python train.py --activation="gelu" --qk_norm=false --tie_embeddings=false --parallel_block=true --init_std_qkv=0.0435 --lr=0.000726 --warmup_steps=385 --z_loss=1e-05
MLP neurons of a small language model. Each row is named by its layer, matrix (up: input weights) and neuron, and shows model dimensions 32-159. Each number is 128 + 32 x the weight over its row's rms, rounded and kept within 0 to 255.
After each neuron's rows, "fires on" lists the tokens most often at its 100 highest values on Wikipedia text that the model never trained on.

L3.up410 [135 100 182  91  96 123  70 140  71 200 138 124 146 177 131 128 145 128 129  72 164  82 110 147 177 137 101 114 131 155 125 156 152  80 122 139 126 121 132  67 130  91 137 113 104 121 108 156 121 100 103 129 109 106 136 145 112 107 165 145 113 177  66 144 111 140 183 112 119 118  70 172  86 142  82 148 165 126 106  51 141 151 135 128 135  97 138 112 122 185 147 118 122 155 155 154 142 187 200 103 128 184 166 146 135  85 139  98 134  90 143 113 122  89 161  92 124  98 133 130  80 104  92 102 126  98 143 151]
fires on: "\n\n", ")\n\n", " |\n\n", "=="

L3.up227 [127 116 124 130 213 124 116  85 123 170 120 134 115 151 153 141 144 133 122  80 159 130  83 150 179  93  64 122  98 136  99 168 135  75  72 108 150  93  96 108 138 127 130 149  88 164 136 117 117  89 129 111 142  81  67 138  45 176 156 144 131 161 135 147 180 171 106 150 105 168  91 159 107 103 164 135 148 128  89  90 137 160 178  94 119  86 152 216 156 135 170 130 180  96 143 192 129 127  85 113 110  83 103 130 173 170 102 100 104 171 113 170 112 154 137 110 117 162 109 159 151 186  88 114  80 113 151 132]
fires on: " con", "on", " sub", "U", " re", " Con"

L3.up268 [116 128 146 132 144  87 120 123 172  91 105 157 131  82  87  98 148 110  76 114 137 138 100 141  97 134 116 142 131 145 119 136 109  91 136 144 143 113 177  91 127 129  79 129 145 136 121 191 148 152 106 103 119 140  66 153 170  88  84 108 139 165 151 151  94 117  79 201 129 143 125 177 170 188 145 165 152 142 144 184 109 185 147 129 127 128 106  80 151 155 149 119 125 126 140 123  88 170  90 214 116 156 111 100 129 146 146 175 103  97 112 146 112 136 128 137 172  44 135 175 111  52 115 119 183  79  88  89]
fires on: "id", "at", "t", "ut", "ze"

L3.up710 [162 157 208 125 153  98  99 137  76 129 112  97 132 191 192 114  86 134  68 150 146 165  73 178 142 156 104 145 169 159 171 137  82 116 145  88 135  87 129 144 128 158 147  92 139 145 101 175  77 102 120 153  95 155 122 146  80 135 130 163 128 157 152 159 138  98  79 127 105  99  74  79 118 184 128 120 122 138 132 161 105 160 127 136 113 128 125  99 166 168 155 114 136 148 128 163  76 103 158 143 125 110 139 112 168 185 142 132  99 141  90 104  94 153 137 106 135  29 144 196 114 134 140 118 143 110 135 124]
fires on: ".\n\n", ",", ".", "qu"

L3.up599 [116  79  83  95 189 118  59  97 170 178 166 105 137 128 136 175 108  77 143 109 125  92 113  93 143 159  95 118 162 160 193 151 105  99  62 126 101  74 126 149 127 126 152 130 151 140 132 156 127 124 154 144 145 118  63 212 117 148 110  96 121 114 142  65 124 175 130 168  84 172 115 160 161 144  81 150 167 163 138 135 101  76 134 129 135 111 112 183 151 151  90 200 138 214 158 112  93  90 115  93 159 181 139 146 135 182 182 153 180 120  95 132  74 122 124  61  99  80 114 129 167 140 133  80 126  98  72 163]
fires on: "or", "ent", "ic", "ased"

L3.up840 [162 106  95 120  76 104 138 107 138  74  86 132  81 153 161 143 127 106 154 114 106 144 205 148 152 153 139 124 138 102  51 116  82  78 124  94 179 131 106 118 147 155 142  83 114 125 172  99 131 160 111  43  65 120 131 116 120 177  98 157  97 129 171 134 139 140  73 105 119 112 126 187 115 149  88 120 136  99 164 145 118 189 169 130 181  84 168 143 194 187 146 168 161 133 132 178 190 151 150 146 129 163  77  75 148 126 156 115  95 127  98 138 137 130  93 139 103 145 117 193 100  65  69 122 119 116 145 168]
fires on: "|", "r", ").", " C", " E"

L3.up136 [191 120 118 162  99 104 131 101 125 113 176 118 139 147 116 125 108 190 145 111 176 164 118 179 132 169  65 155 121 156 153 157 136 134 144  89 131  95  99 154 129 123 122 142  93  90 110 153 163 156 139 127  80 121 125 158 137  88  89 240 102 110 138 159 194 131 108 149 137 105 102 122 158 131  99 123 149  85 170 107 102 136 109 171 126 133  96 156 135 127 124  55 155  98  88 155 164 137  90 159 145 132 147 166 178 139 173 131  99 157  79 128 148 156  54 113 124 134 106 140 110 140 106 171  86  99 119 169]
fires on: "it", "ar", "rit", "un", " cap", "ut"

L3.up650 [150 190 147 154  84 124 121 107  81 160 100 106 111  81 121 106 107 118  94  93 104 124 113 124 131 138 109 135 170 108 140 162 120 164 126  88  96 109 125 140 163 165  74 164 120 147 120 186 135 132 165 163  60 164  95 116  82  80  79 112 141  97 137 144 108 159 125 129 150 116 122 184 110 156  72 102 112 137 154 130 122 174 184 130 136 114 104 148  93 116 120 109 146 165 186 183 132 126 126 117 204 161 155 149 143  65 139 121 139 166 156 170 154 189 140 122 162 117 117 136 127 110 108 160 132  99 117 168]
fires on: "-", " May", " April", "orn", " July", " any"

L3.up404 [108  57 123 131 211  66 180 174 137 100 141  95 110 120 188  70 167 149 168  99 154 110 157  93 123 112 135 125 150 163 120 137 135 107 133 105 153 145 142 109 149 149 134  94 126 116 127  73 161 115 109 149  85 168 149 103 109 132 153 127 135 152 129 220  86 134  71 190 160 159 119 176 152 119  77 102 140 138 168 126 112 127 184 109 154 137 227 160 117 136 121 168 133 138 121 139  91 168 128 142  63 156 143 149 121  81 175 121  65 117 122  64 118  81  81 103 137 108 124 105  83 149  94 194 130 123  93 187]
fires on: "l", " Dem", "th", "ri", " rep", "ec"

L3.up398 [126 179 140 135 154 130 186 176 121 136 167 119 123  74 107 161 152 226 169 108 106 138 123 117 155 131 139 129  85 105 171 193 141 160 105 128 123 175 142 109 104 169 123 170 112 156 118 141  80  80 117  80 125 138  93 128 112 140 173 113 133  99 142 133  92 105 137 125  47 107 126 125 113  80  92 108 175 158 160  95  89 139 127 125  75 101 139 184  98 171 119  98 113 103 171 226 101 106  63 136 113 112 113 190 117 100 132 127 139 102 116 153  84 133 170 107  84 110 140 116  77 124  64  76 122 129 190 128]
fires on: "ag", "an", "on", "ent", "and", "or"